MLP neurons of a small language model. Each row is named by its layer, matrix (up: input weights) and neuron, and shows model dimensions 16-143. Each number is 128 + 32 x the weight over its row's rms, rounded and kept within 0 to 255. Numbers have three digits each.
Before each neuron's rows, "fires in" lists the words (lower case) most often at its 100 highest values on Wikipedia text that the model never trained on.

fires in: "in", "into"
L5.up10:060163152151085151100075111109196143148129108124225129036121148135037124146158132160135121136149150098130132108104127170125163101141106120117112123148144137128191159171142151056188108149084121091120098169088143127118112155143113132161119148151144136107137080141164123115155168125130090164205120088138114100144092152152176126145097102142114104119144128110138083094139173201090130130149

fires in: "in", "institute", "international", "initiative"
L5.up151:130153129117122204081175054161158156116139136153076149153164064109081165167125114130111116206112117152160120146150091161129159112114099151107150160128098134125120108103136135159117099134136098117043113144097173094135105100110093085088096090214132155154159120146105132133121119058137157078153159125156132138183097154124151131124147159127084065116085120124141149220146135127112161154148

fires in: "born", "a", "footballer", "australian", "german", "professor"
L5.up872:121114108128109120161149151178164088111113123166151133185116116167119171084130085140147156152057199128130073116114075144105140106107175141125125118141089163133182164136163104120162119108104118152084101142128110118157123117152125101137152098127143065174136146193089155139100126120147063127086138131103183101127139097157144184070133110042098144176090102106124145218150094108089093069154

fires in: "japanese", "american", "chinese", "female", "british", "finished"
L5.up347:141101141123063120096180115158147121070141057154100076110142111131075172093097169092114121064160093156135114114122082095121143173131107141122169143177121147129176192177183099135085143159138146118133137132141115081094112156194169112120134158090128110087159060116135150109104095105141141100121118146115184167109140110185158172096183118083118103179093050068134138102195104176072124125146

fires in: "in", "however", "and", "from"
L5.up645:117236096175165130079159133137153176175125174145131148153105122083116154108125129155152127152081142125175143102148042118143139068151073099085074135162147121123137130121122098132102109168128156130095116171098117075088147124147119105124092165110118110195123100106139141144153155132223177135155117190121111109150162128218100084143039124169083139105128130104158146122112091138096102092132

fires in: "he", "head"
L5.up1042:094154100174119094178136103096083095168098152172080136149141117160125177079105118182132149132164109113127133154118137151132180178099083081137060065130112135125150153105116111144113143120103156094116142134080132075125148175079134148158143152115126120183143129153166134161113051125119108133155142123062129094173171073122151127155111182138127052111158180141159113098090135186143112121134

fires in: "however", "for", "before", "formed", "considered"
L5.up76:101131133103104084100100122109161168074176062095124068105131080151200154136130116063113201103143093103136120151124094117119118165082074133191134216118133101167137125113161113098111182141133140127147101130184127154100128126157158032069163106114160167158100122109104138130151083154196152127137106221112158127150110128129136155147098129144117089076109126098191116085152129106131159118187

fires in: "she", "the", "however", "a", "it", "now"
L5.up55:095159112181202119180104160195123110135122145139187178190067195127070122125087122154159128170067131124105101137131112146185171138175133115094089130154142097146153149114165137131108151109131115158098143150122143110110193116145044130098115183102163135151072151114132195070149134125130159183103084188093138158135142086111089131112117145102137178098159162155161098122047104133086104094150

fires in: "in", "of", "included"
L5.up422:122109134167116162123125113129142098141164148163139139171152110090155135188136147143095143101159137105126158094147083112138171031136164164128125112052118130133143157162130138159188125169128090112096115144066054140042141133152154116082048123172108156149113171107138160151115129096188099126109127117148106135157178146179076096107172138154067159094153128136156128086135139064187118109123

fires in: "over", "he", "overall", "while"
L5.up295:106154061085112163123124166110127120111113161100106147155149163116147137120105117150153062102126065042141122124168120134143158174115172171053104093165108136123136162171081192164143120121152120131126106143117137144141100150059095133137145116126079149091153135196093152114102128080162161132210097175106149108132160120172175136130158117161105087090101172125098068108148141171120091118122

fires in: "been", "her", "they", "their", "also"
L5.up119:125141154092023159087102140178158114123108145078140127090165167111074196145066165081146101167095095104109091089153109160161152108090131128086137148149137184167112155143116145123138168142116165091159045137123181096147128128120120048104127171100137146151147145184103107125149089101072085171167078158110067192082094144109118157142139157149076132126123089118136106082092158147119112134099

fires in: "however", "while", "amount"
L5.up842:171185182140121117193176121113108147144106142160126135105136128062147107171120107161181117098163127149126058184140136156088146116151115144097101139160138169102128126121182183149112067112174165079092173123107107121115073116085112136106167149191149170056138185139094179113114130108163136135114138168146104141118122101114165139127093098134095046055149151116134121057152091112135076090156